Part of a small language model's weights.
Architecture: LayerNorm before each block, rotary positions, no biases in attention or MLP, untied embeddings, attention and MLP in parallel.
Training: a variant of Muon for these matrices, 5173 steps.
MLP neurons of a small language model. Each row is named by its layer, matrix (up: input weights) and neuron, and shows model dimensions 0-191. Each number is 500 + 50 x the weight over its row's rms, rounded and kept within 0 to 999. Numbers have three digits each.
A block is one neuron, or neurons of one layer that tend to fire together. Before each block is what it responds to, as a language model described it from the Wikipedia text at the highest values.

Responds to: Final word-piece completing a word split into fragments, mostly role or title nouns (defend-er, pres-ident, ment-or, lieuten-ant), also table headers (Oppon-ent, G-old).
L12.up221:499592486491555494484516448437489488488538483418468542440464476551498434469548506522417497598578561516465532574481561531582505465431467535370505415556455571532500496491517508436503443513504486560443391499542495471511462523487448498623430488479538509574483361550473467544524542500503560535444498597503584526526566451525459597504604520536478524536500531471424472448474502560436505527421551410449437502460572488423443557594548560543453489541493522513538554535498609554447426483505475492468580548580502494516472425455450408473469491565501385501435517439494522575521554445479466546
L12.up240:464568380484542484502482504550484526495510539436481472571534567487512466496553496409453488474474522490478544462478526520488537500587504493482504481453528540492470545554499432531519499490488473472410429406498547519626581449584565476507462559452588536514463517459476456508560539526359581487625459538495539499431547538581469444492565542521472486470468579531435489463519479404539469491452634401436465434520453478486488478569520536499507519466628458421547528493552542578485463430437574559574501509437530506493518583540433500459477474466583534598507562517381495482498583493421406481
L12.up389:423548526477508455570553556515505496457538558474422502576468443482540575499519634572420474532541469498479583534499494569479502543572482434412442464438535532489418370474478390508562443505462533484493433544603484545511529601431438485462556511478621502534515483527458469525514478431420438516437548510538530454490579505597597536401460566492531513487449499530589478465513513556520553513461467465488509390533541423453458480545532571604537504501536538576494452508473495499507500560509469476536488584552552520464444459492398505452498493425506621486462548490420583484515412506493509495
L12.up697:432515493508463580487437542497458504542496523458485506587579505475479430429492599526443509532483524577471528457550541505432488489410520517500508487498460581527486597486465509547556462609429472453461559571560429526575571446593537417545429461486582419493439501533434412530478541520460519491518488531458493474373560447534469519379605442570449603526418486476517464463446526492571443481455533450511510467507484526480497504544510505551497522575673535455453558482561445607428446510460500509539542522481490473427584502562530475444481413482513564552530461442537519445499456499455438535

Responds to: Second word piece right after an oddly split-off first letter of a common word, often number words: f-if-th, th-ree, l-ater, f-ew, L-ond-on.
L5.up2:614434504397420538483475515506440505450505488516443510493613508461446466598477519494531551450443463481533588509553491555564419459530444427487492500467489503559512507543468534512421458483485454489441480535542540523514427450485567426521505489480481461614467514481463559548511489456498525452542626521467471573538492530530534444481563464412520444510508489460531448522511367597476480522486520534554498578376468559424503428466433588431476456479613554486554521524396467490552560531567445405485469461487510503486526496511505535550491499466500610524516408439494500365554408531606511488
L5.up3:553449370456535512528571476498535513426472489498475452532598514498570482488448548531448544467523500412433445504509514505423523508497531427512552499566505439517544539455609481558469542524433490496498477543485487522455438601574538467499546437519564490470549429515540487461611464585495467434436580478521490489531427371525496417531520478493426457559503446481519459518549479566498568460511488370499456480464498434483479564486382541500602583508524573504442487484502482561616459472561448569503497434476588489546436459554465576462446428648510530499450537462501562460562514492568540540
L5.up27:458436503520490504500474424545543527528615534517438496441510532527524519576565497568473484416550459571596418529522417480492494401529572511430502528567489536532464489543421502521496421452530488417462515562448425499478592427500468512547431437504534470512426484522582487539533546472506452448513590479525491560559435575539573458487512501491520516511431473489556393555465581461482373459429540428423502528504496534537555550477486482456554527545487553612583563508406536507471501480560463525524436435543517462495429521465557623433476528378490518391539451530527551520526592516568529489
L5.up66:441526502449530464478461526460500400424474493388497495492553523507568457536469423557430597491447481434536416540514474464463414542479487530494501496454515562475524403525600424508486480562517526536485524421548587436605471395481430472513552584555549486498434466394543484504511548548505543454563561598532522526484450532515534550585529470529470478567427472553509574564455439513406617494514573442508574483526439451482562473461434484491572430500452466450587561519458475483586562480572380498467404578507529485415500530495543507500438486507535544507447461500462505489571521521485441550
L5.up90:504469488475472430539429487544490441459555557506517411561421500532464548482477467476511553527544452472500502461576592412503561573520543453508492380449587534530449515521512559460474363546489425542525513462521511630605412480462455468445478506468550494392461486507477548459428569537573609525508593506513466525542534562529528442494523532433562519509532500497440540514580517491433471471470538484522506498439420405467540528514471535592489483468447551407484498510565458464520546496451582529510593526444556553470478424497370493443545469568536434578548496455528491464560457579531596539
L5.up119:438594557417492477573439577476499495485530510523489571535633508450506449514379437468555505446433581502550501452493386563441499496540465517486568413488609471452517560474520495523420490523436441545537550531504455506530512532521462456568520519412463458568463420463504513467546485508603441528549604473420478494507457468522430474473516516490572584642506491501462506525403465499491496567511484537515525526552578520427455383567421505540534496428498510474514467569527563459464571523536516458460465464460561477548492463451595552500448503423543512547575485497528478473559495454473516352
L5.up137:510511406442553582480538530567469588457563517471519549504533463532433463563508483542535501477444522533542541434447463502482515464458534502448492469478482495469397525547476584543525519496457441492511415477452631537483428428456540441544505457460440551540423557484450547458495470556435427517512529550511498518508483435508479529599511535515418559426501491528508486436496499496455569526449551509528372496525491499483514458485517456467618402513415524413543556475489541515495499432488416420364506517507512550620551481379530511550564566566549496518524386589565586567497438565546476569
L5.up405:504545589509568484460504399473592454456461444489392518551537389527529554515485606402450444443563478441456515436497552534598522557520534485580535494481550610509472487554475454473496492548408483478480506558582534497446498498514381491463443512416497508472505471556503539458521401471539525481518562420563517464536540474470459583614554531483496494542441506486552488519594551598498563498494546500449406456562528555382494486459459467553530565482500581484490450488537501532522451496526409470440458553446502489541383526507468524587565503548488537401464461395465484452462460510563491530
L5.up467:448442463510621486507554506589388504437466577501460481501429502519531516512393490590544541465474480511493407454522435470518451479540450475505522486558534542443415588506515512547504447489554475532461498446465535449567481453398490423411473510422544439488476453579491509552509549524549482487432523556438570477531409547455493518470475451484478511412495484535537403462539532394477542469465528522405523544600391535547529574414470562537556477442566475499532575434518519500483593579478487481540509513495541459587561549407456450512540447508519564524474560469565507485661482563496545517
L5.up496:448532483560398500582492488480513528608599460557519449478511551506514533498509469525514480471512487586433593521441459512516489631543458496484542526532442499569502544535478488508459475608554426513476577559490457435507485429531395478469479501493554549411455552428541520542391448480550389368520501536447592439518556432441504510412483572489388517524549463398445528515536474513549460440517556452444523532441464496605491512455533567501509505527528563442537469524522540531561527545469504485491507450432523549498444564536518476470425466543519509400406511393524561519575440498550512569
L5.up504:511537475488509594510498538452490543509513548564438587438561464534404460540522428387424538468541520469517533542513526425467475407560481443460563460524528405487498452537557524412403503529477551461531461452440471513541497488541522559531542411523404526496482605511526566518494507557456544432492570495580456493487557478483529494505461529449473505463553522465497434421642496613483454501361537492421544506478387505506493405557496460518437478550486471486439543532506523461502586392635463519481533486493466520530356529492499522462442566427521452472553471489538542515476526510455520585
L5.up562:554571454461513418472536508556509527444544448488432477540555564480436526591494418439570521495471485567476468451505519573445511492551476505443505454470476527492473496512456528521500472392411580595476515493527501443499574537421543483504488482439533443496433511503499496504517540485410605466618573463455532454485492632571539494456573498430384492548462441454522570516363534516562583563508549481426515498452472569506504466486504481485516549463571553543586468491331495428443509469493487499491513487540500506552438498414496504463403589432450506523493461617518548438478569570507502528
L5.up711:564507435496464525528470634500509482520483524603373458414621500389472505504539536490630487557519489503573418564555402477468570553523468532595560488462408544532588528478582534476542493409504512466477488532520593480562572534468471500492506566529478471479575398474562588488523536577571508475407558486459474488569392429579418489468475487460502485513537527478508454437465489462531511433482512482431465561556493436487504442497534488458544419517516445620487416541474482483507542463526449474481514510538490483491574528539479450521475475477520485498435513447395474467525584570500571458
L5.up739:508583577536529516418517402502563511454550391531424478495551474499508437548508452439498425531527426474398522488462532413493456513494506444478488420480487597515586534528556522577483442629463521511525497591599548620430466498519520475485463493453508544435508560520521545517460396494507478494544508500421468481534539519536616502552500572479455557449521520427405543431457541470522505459565501444526512521434556548493444326487450464500540385475483531530503510452582481451496535462512595455594508491502459554486494475487490539503475439447535469580429500540517464486513543552437406564
L5.up753:535562472459530592463556466521636614499444478556449497512528509530438476551460536484603524485491484488454441524501425470514494451493539464468539471413437509473405566492536513572536428428476645540536449511486448558424547480562591528462532449441506510482532472522504483491535484521483540484543516618481494524467501536583473484491437412553446448561519379514437494587515510559523633498528511449534459430496567588503391421475457435471448403560480502485425515500476584487439460465549507527529521450474576470443487524495435478490449392443477536553440467511514497488484497601567433466
L5.up767:536585504524535511442433525481518453392508434518506504438486518521453438617348429445501532562496419457493397519602393511498482518513508510593483461516609512518399440553525587493437499459510459446462509534459538459514495442478430535548488494397428433394525552505450475529445481505498487442574568564484527437516421520465575527570584527524445469500491461532517631435505451533589526510540545468422507455482463495514554518501416463567509464468518500489489573520437495481600542543515496544560463467520526484479505517553507480498599572432485526520442542447484556463515498499572461624

Responds to: Word-final pieces of number and quantity words, mostly "three" split as th+ree, also f+ew, m+any, m+ost, e+ach, and the whole word two.
L2.up108:483546555428522463465564552509450520483594501573472478460418543484534522488451507570557504478451490517433433488547508493493598528497508568527468571383536570474567448464525522548496452534493447465440523523530608447540450375512558455515439483368540535373519378550486561522503447479568491459441455518539471507481456573514577576489518541458508500488512519500394458479475536465422460462514421504535531469482525475514498513480542495489506441387501493452496420571529563403497468511431576472621589452539483530443474546528542498479467400546466457462469528490647553496508424530566553489

Responds to: Word-internal pieces right after a word's first letter or two, strongest for the u/ual after capital Q (Qualification, Quinn, Quantico), plus ward, fer, oin, ver (Awards, transferred, appointed).
L2.up686:495518505568467581532502530483476502489539463501516575434353519437495439548539550544517552622492489469500516459468580521482505556494574508454502543457477541541424509637556506557460610490496487431414448421592467500423479457506580455526474472465440451505488571616575541522343458509506500494455453447556500479471502566447477477607556474524513412505407471547481416507514501486505512530492521531449447445492601562431533586418456484588454546463485490426479472485500572525570527550497532488523505499489517494385558547581492549430512570472525462492556499509427467569432469522459466491

Responds to: Fires on the second word piece of words split after a short first piece, mostly "ward" in Award(s) section headings, plus medals, Personal, Website, average.
L5.up92:587510500567458500474563478526476435590463541556511506504513590501456469424506506645509446477539461561450539578567475562568503545460501497565489411543539552418447552426510481513418578519495574418435576505574366551472489533569507439461569535477457433510531533507451472450444499534549494533552471532553582481560567470545529562499482454450466435498488500456501479478562477545470513454472454597453490523501539585442519535546527364510496422513461519476452490391567508399401489554577602504518437438428466444481454498468441552508472490514480527496443453440566484588471473479535548507
L5.up167:513514541461468523512438529586376521543538601438494477501459423548473518591515549570518457446499458457448599586499632524538519508397475479516572473519431454471510491418464497553507481510629466527494505533600501498487513456500506456449558397525501554540445508466572488449463484498442496456515456576523521574457432450549527452548478475484583510477464627519434519443611532487543478467489539499436507455499578482487455485479577454461447529465438460476603607564544545514515444511490554480430459583469456490457486468446549533516565541506555497525556512452378452584420424562532468478
L5.up246:533450447504508485480510510478584475488555442530453568463460412404454469563418495535508483472504512387497517524585546486549556496552442497601502514532530565381564505532556512473513591518472546488433531481533476475527490521474482509546464426400430595508473514499461450514441424421474494534487524498567438463468462491465589495468501601539562522427486484449515431521483503513525544496443541570525502500527507517520504531500526433610606483529502647478399500374500520496551580506543561459537542426454484499458473574517371462484430466470625422483529597461448440579527514547494560487
L5.up255:463513507514496461554504499448563375485574584414513527506543548465481473565544457503540534528525390471426597591506580498482670491465526567598504472479628487555413527392537543489529466572485488523524448499443542419542495470486447550526488418455493505469441540553513497439407574452441470506519523468546388530467548515586610503470430434551549544485534495465447546478423525572517439542431445569437524493472421524469504411493539514593472478491548547520486503476486583418487530478525510496509510484514517475402434558515501431495428466517496511527509580449589512438494506478525469527
L5.up282:567575521388554554551531522543453463504517443471483491536503499526508468503381533482476442621469490476530627460494598561567446506470402479511453517598485548597550565504474428562530457403526446497433496492534511409452528436498493511589538450520485493532529442476539517522431494429590479484602494481459468472509465454482479523512553430555469500482472528421629432554513497452517472529452472444584483474587606499412470433454501464508493526567469536528498527501468516582444471524578499469441403497560462434547535547482552482528488464495512486512601541566532409441468573434531597493
L5.up299:479540512552574506465451505498503516616477408407389488383504450491435392502544515529429507533562437589469505525491572572480511469559502541486517480503515469481503464545563633469495513509473499337516430498455483519503538550479503464459475535430576389570480528461475484515529508524522544495584507495441392427556564492482544506520520635543422371568568447485498524474507525533498450467502517459510491476507452467510479471466439482574603490545532514494432575517480464559520529463440436507447561433449618531506519479473539542542430501563536484518488466391407450519470485552450533535
L5.up335:495537365486524536583589517512470552511505504463400491546465385569400402489507589536427442596504469501504484418578469584488528488478490483516527368537490528494615532589473522531482461489534493523458436433497576478428508402464557531474465512504517494567533478471591490423474468497557499562509440542519395471493435474473574513646566517483475473496517489446532515463573482545541557462493487547541468526468482420570450466562599473526500458434537507524441522476502437534589577539521527544528515452410444474533502493487504556540509549526511442453498578508557447399444517397465504500
L5.up368:459526634500453557385478542506383467533586545549475454478408492478590385518436582518508498383511480541387588529582424522554485512487518513444495505556458544461490469527489474546537528474513509450447498478507465441545475455529493408483423485449470483543620444488429476507571455498432508523512541543527547472506501552544526410552521487570537482486379469498483452568516502517445514462548575449469498492475597514392544516561458476545541549501492511559497573488575447510464506538526551456568618615470451445472483491462570566524493528602501482518563541461453473431465575468457527475
L5.up380:435580493468486502502635469347553438502526559561447541408526466437475528625464538448518483466523456517472521453443472443470508489500440502526583463505574464514416436443533498564608617470495563497499529494491482579426479454525510405468586526441422524549482515615508660504478436444450547492510523503386458484523505497527487549579504459438494508536517538340554469461531494469472457530535487607474482506584514466477466489472495375560546456440524531493484553461496478498533500470493497489414464545467512552508449452527508550548556477429475514547543495520485532498453423461525487549
L5.up392:556516493519531503557524512476400564434511481500433527562514484465506420442529422565502436610477444507483549454509523524438407573493479495529520479487474529446526540530490449486527500389584550464442513483510511403463384420544480489567544542535491589550509526444522586558470474465491471556481551472474504527531379447548484594433505551447515578589448459463461555445440497514485439539406512554458535516509522521495490508439623537505430478406456652449539509498457526453529576495551452537501529469434426451500480449597500539441498555491505555504548583521530511561411531507371537457
L5.up407:489532479522661558572500632486513568465528432432466455585467474527461589550486512515567541455476459456477584529610509495530548441490486539558507431496484529483444549490541453504471521457486525461463517541516475516486431534519457511517549481570518613680462419432447441450428513482508488543612486557573546519483459462489582409454478453505496486404441510472506487530473446476544497511507522525542359529535543390570460502558429398480472498385475517493536564530491473503477438462536548572529474459476546535532449458466458557572448490542520560570588507496472451478477445497482503527
L5.up526:494483529518493550513493579465481543573487583512416502558490519516514472513490609556556535380500476492473463519536514466554544493557510582564558442559489534478424469581515567511522497479410485487415506618545413512496483487579455529600581539429573462505489526573470505503488543494575512563551514593475578436526418452465467489466436448481495453409421463488491454535462561487500560513540558443469513489573545483467484575473542447487489475438561613439497455533608559548465580445450494463476527603463469469483491466433527468571456560551540473504482488449466397577429480544507431357
L5.up608:536563437570482454500378463485501480497522475524416441496501504498526464504420591601504545471458425500477531527561571555514535500553446579469501541589588614537510454424542505546431467468399432546475463431458486508590551514488468557549498466553488433441449524604425502544409553463481495514461512506526540462497499514579487428556435543574442608474512591446517578488409577534611495396507479536455556526478468520492546515491525487495505518496547531452476489566474504496445453503379484489414564547534492386423503517523381506531517496429507469451520513446494451414453510536528505441
L5.up617:470482524583470484499550557539573428519570511520402472528529524468369475607510557511463528401513530433506510490567523536519488428493550576432562487538487559545512532500458547429412531534512564554497465516472514491413532384513495503505474370493467442604488500462496522433497421542546508605585474489482506407531482557522434417583510480482471523493423584563510459445530553549443445542474606465451397517585483560533496507469479533432521504531460537415537539552607519550483496530556534567492463473447444460391520499463407547523492512476526520524439494470405501500396547509495551532
L5.up707:459560544571537523499508540495527438541518568469434444509517559519492468617504513519484443498407513455445616566525501469588485491456486548535490397566526576519437519555580509522620477530467489544486410548512439504564512360556475477571576453403498471481532529533554500458452490488415546553569499446515537384447442473426566473511500446485521516446403537451488445379538450458510544445490565496499458437562449568436534533493565418512467515537494574423560519521566559467503496522502549512456453547415491509473496468462520566524557578544510498486474458466399426483377517481511489444
L5.up730:443538518463396469558511392591559530437454580518467508430606525446503492462516514451481470382435457467425516515527584540512437617449512476531456503495504454490460529553503497495539500485437560544548508417506540407481436533528429397468517601486489459549595522476440474538493509437531519473487529513500546515430467455515600486568528522442419547569485450585492564402510389410484462508497553415544542443457534521515502573463610477562543560468474483484490512491584468460534553481470528551498562504502626575352515524463556497539444498499453476539446499477517518528439526493482452542

Responds to: Fires on the first fragment of a word split into pieces, mostly re (re-fined, re-ported), plus hyphen halves like co-written and other starts like ass-.
L12.up488:461460542482512499526475520471512686458427444474410491569504479449476467482471521442523461461495482501577540537485463501499551425490533493527574539533432391503478565503431410444427430515476551447507554498501558504426498447548510535514573465421462534575480439523428516528494526453425477422517608485507512449543535493469505432501519620609525554446591470477538416510641418533485514553541523478442537482573427535517516502574486505534549438485546513477458506486467509533518487502505481505421465529423566428526446489450556456456512670535469516538452551492551448488483572621485451459
L12.up525:582524332555516445501485525531581560541500465462394516394541435521495472522533509438449460412552487490533571527478568433543515436536496484428503433579537594589498533503474500530488501529481554362477492544470473519477490570400562518509432513504545524568476486480485540530466441457539462484510532486628486525494579375490451479553531486582457598418509482441517448541462424485580566476545386368477418583599560478488500552492470468492514501476521502518542499575527479532556504535505477474479477536469541505528372482505462509557529484488528485460496490438559468517405455509562478481
L12.up566:554586465450522559424499483529548474530388492519511490477588502462455504541430617478461500538425478474566574559425467522524459435500460437436495468465579563578558432485505538505419488541475528521551449479511477547501583500503461513407451430456689515488502476432521485548467470455553492494419503597541469565559548454506474463490531460466530559583529499512473538512516471483526452598454497430451526502455456502564507493512574530536441570454511432500519544495531479449551550441471642591537406476522430534620605528471391468506493536510549426481526480448434517501563467495445509520
L12.up604:554487469536602495511497462512599579453489558449494543502565605530463418535440605498508522470461509455527402456519576463440465442533380508446576489501563561581548474466496448470456489546478518501569481522519560447515548427429456415537559485508479610603500512489561469501467408478488510517417522509565474590496514457576581503490535541450465562493549434629524453506506536510489587459553420495461442483629495541468452523478487401519436534474512483461449482565504533420478452478474542611554539470455457405449401510574516482505496504481443520561533499466522485436492472526458412516

Responds to: Fires on the word piece right after a lone starting L or l, strongest for "ast" in Last or last, also ew in Lewis, iv in living, ion in Lion.
L5.up60:447509528479549490505526557436547444445499493463556552497422506531381506495482465477519604545520612509503483630429570507540512516492513536372478512519463430429405355517557540578473508504561462448540465521449467438471498494446465487571480525564503477507509564522543403477513486545455564422503548470492506560489517532480553495600530510562531497409498418597583510448510465566426500542519486467386492566541410499531515579495502537606475502548482495490498545484500486476653467502470521576473508530479519525533466443545493481409402533554451398492512552509500433493540467582553431473
L5.up69:568542390501592517475443555497551558428482548499468567496549422514468513469487572552485474474506565475486528474463503426510509518503506501492586424543535464550596452412489533525519549399525457502510495532653438473543487524541441510513534477457582575408486542450474480461487446509543525360441463463493498591518505386508560512535470543595635510482460565438500534585536498429479599434478521473452531417445429499520581524513567527516478452484418623468447466430420497490454539504554489582522445439475502544503501495508451501528483564513490563466514458549528490397427521450562487519
L5.up100:547522534480469518568452500485537540401469489539403445434443495459466530592472578509529515487483586502593452451551432411440465395530516481453525448452490476413540419487590484429666563584541469514461515486484477501452550509405535551552453473408563460450470507437435482484427507597519519533520503575490542537510511430508578506494512587523453506426473527578460554470540476509605557416403545481529476491561435492563536552598530465457500399459475522495540472543539502517521513477538538565478530445564536530493468531466453511488462431435480523584600488504498443575541571532458444513
L5.up194:474449562506497485469497473558570436525498516545366507407581484388480438474446440589520512460497474476530473539535392503573464445454513490474518437570577393450536525378516496559504563525483427515479465546468450559511437497569566574528479498572508430493501551592494460523513529540542467540440631511484645554459430528457478534545480462489480452495452488504501526470516577518426487475405446481471518565450534528510555532454478569525408471495516422524595587448388422486554582574481521505452442454503545453490498482493505604480528554466526545602485501475544446545512491525541531510
L5.up219:560545483448522483537497548583502484573490517540477461483451589444415542534502497502490469465472585478506532478490465586440489490508446467485487437538410469460532421464518500553620526595526425546530616443460485455526504480466521536454532493526523487524479504471482460454517483500568524534480620540468533534490386483453409505549534473419483490478499501552500441508655547462432537537452516526612469474598556537497452384492492567510585469497487499492563592557523416398459487454612478520539548523489514447515355511479404509547517468466533605554394459422478543475492483474563480526
L5.up245:555486518489460436532493455564495496512579498464451502582438554500506496565466538512497509529511511426587475486513549513468494502501500416479547426474498466490480395463556552463549399463411493500520480579455504454518560462467505568520522474539399461516416490497495440557495473533475474465557475544547450624503463510634402563479479480461584565520443535485536480501561437392517432538464506530499429498509449507511634509531444635483498555511508530511514424495367497491606576529477524418380552618548586544550462515497519535551602441539508476478479543509519541445478544446445453443
L5.up305:505504517498494457454460439399445540535498542464453500533563484546448588466529499502493606452510546481507458472411509515426466475401411465506440506465508488481404531524504484548546425490477562492475503477504544459504517455521510474511516611413505478583516480467571427560497517551484455470552526585505558539503506458496529465418530521474434468598480573425537441527440495519488518478571550409411456450474554481482616546439548529531546509383407463509612572498524492463525425509586532569432609561480525592530517560542565517496445536451583457548432570497564579527554463524562447397
L5.up334:475501428525500508492574441494563454476421491472461514520520498493560470586440490464611473434483525411486449439404498501490507456549532549577461507574392617545579505561436459569499567594515471517511561482497467475477607556385573549477535439486567535475519445462424616513490510479521491513493518403519503476480511525520485462480631435520436453554508532563408439484474501496590515473417567443454527495493464481552491481477500575449440480461493571554511450471585597496474578438530510501512552424383620503433480523450517529467558521551570460449505511498495501409476496507562543512
L5.up401:499502416467422418561499530583517493503563530531553492535391586451527518561417443477524529630597495514512579508483417462511450532567514499459551539415546545550402450502461559517508469469500449501505516476458526551491543485439525482546505592460443483557454456543560484503446440549486482421512515479520523543500516508527579502493523452518530547557445501499512433453448513551484486535510522378492543497539534545554493524477502522537419554603405525458545530508382501468480516476510497554441468611564518386488505433456516534415399546369459547511517450529533522426438576540635476413
L5.up505:537511437488523498485441526523580514481491580532459578485549433535481585517538553486555453548622502499457383466457442465429505533542525388457508426549477465508462498469520539505514508487492499594525527515440492537544508543433462550531551466516500552505549559469579424481622513537546521445516581452472456594486516453533483442477549564508427461491541596551504494488481501426558536468552542531502414491569474537493472561577584540506405428477442546458590468467448485523475498417433528466551486451464639523494495468608472597516538571367517513452479590518496406505439493481515448399
L5.up508:566532454487573457455514441498472425544449480505569489576468518559526448533438493570482478586459445524570482544442486483528533537492426534484521474530437480510503499422522561519483418453428343503571590555483469460492570548465398450445561468597541459518441540479480458579475425546584458377528509568595493546451384528420485533518505529576498485549467550534524570542502552524538466495503513501420571590571476500497535459465545477600528485546476529472516572501444502477506547512573446520433448421537559579445521481389440403506388578518462516473464500467568499501497473464479514499
L5.up583:523528480455547462559470504528486509407358568440502413464522496518453506519595473484460597394509478492557395617500509444498542524524562505543547518497555454453540429438503424475466495449407478579520619541528548456520468543454493467488460452538515506526505482483463421543573515533547502466477608531519497494423518512444379481526523597465486505592431470575561533505536526532480496483569572448436492420471439512582491485541579512509532586379593486558508531504389503451430470463472521503462456516410510430542492494522534443411510478508470551459499489462576563428526543500546471567
L5.up637:514478489458557552499522587478542474429558487417598548540518510509465501486494524520528434499540520469555458471432480485497503484567536506440558377522590505523501500558560476519481415570468512547451466530460469482491534484526439457508476517578520423531459551553490621579510572484549445408504500504505505540477528546471532498443522481520522567486544583628448449472548492416527506463479578469514503393563326511477574464501491578443402576568519471449550509596456470436450460525535526428581400476517507509531515530469545530497448516422369485499466455452482503484465544446457479348
L5.up728:458545490430552461536528496562540456440484530510525483478521437463494555510531519506468521503590522452470622534465527462532533555471483464538574538619486529461597521488638583596407548461465472566493482600521515503513458455425433532500459483522563487507497497547576431452546458532472552469454475555501429473464501556461390468576577477428535473551433496505518583537448489513554491512494533461476395405516513513511542541545457559623385539564475562492547435501413507493500532442495465427479466576486449443454487519452424432469455577456612473448527505580419476492456486490493418432
L5.up754:491506505459503441494471487407505493522460493454468441480569530455474594613537453491521493565501527496526453502499417530495538440422535546552499455548509516534468504495499465468505486526476478507396477538548551404474474443483532541472443546514449532588540531533506526451476483560441500462428451539573517628562486529479530474593491468557533459547477555407545504513626488561493563443444472424418440552508454417597556575442514410689549556580584511482534441539381457539520416502525396500441426538452516433535496560445486458458471480575515519433448484491539517491494554520530547519
L5.up760:494468442486484449511547462495494666540503508474454495461543476480601600535473535465558513454520492448462491456516430485513472548507494507476479485416392467517456499475360445473535471500413512504563551469548445473502463466455521526544503570550515478508488477426565449474507484464541480514523587490459561569502422521460573517532512602569408512509489463618471536487470514504591574496561525492490526497521482590486503405503468517489481436505396460449538558521498485448546469525511465596503490522590629517404491556441588549434479540508488550548446511608494391467488498662472534417

Responds to: Word-piece continuations right after a short opening piece like f, l, sm, sh, as in f-all, l-ong, F-est, sm-all, Sh-ar, plus -ly after -ical.
L2.up715:509560476465538481516556374503510544496397540343526447504497467555423466428566494503483492417563478501484448576549499471412520426538416495559542578534537440474497513615443489544489426633534499446542493524438492439501507501485488510429483577512502486589518528511517497478455549517480450448454535522475532546496551482430447365606472504453498500505512472551505513387479553542531506384504483472501552552468446533491506549431469468460560462460513506600464525500529561443514576537571602416451458398503460488606502447521526518451524505558544512521490563436612542517586481474467497484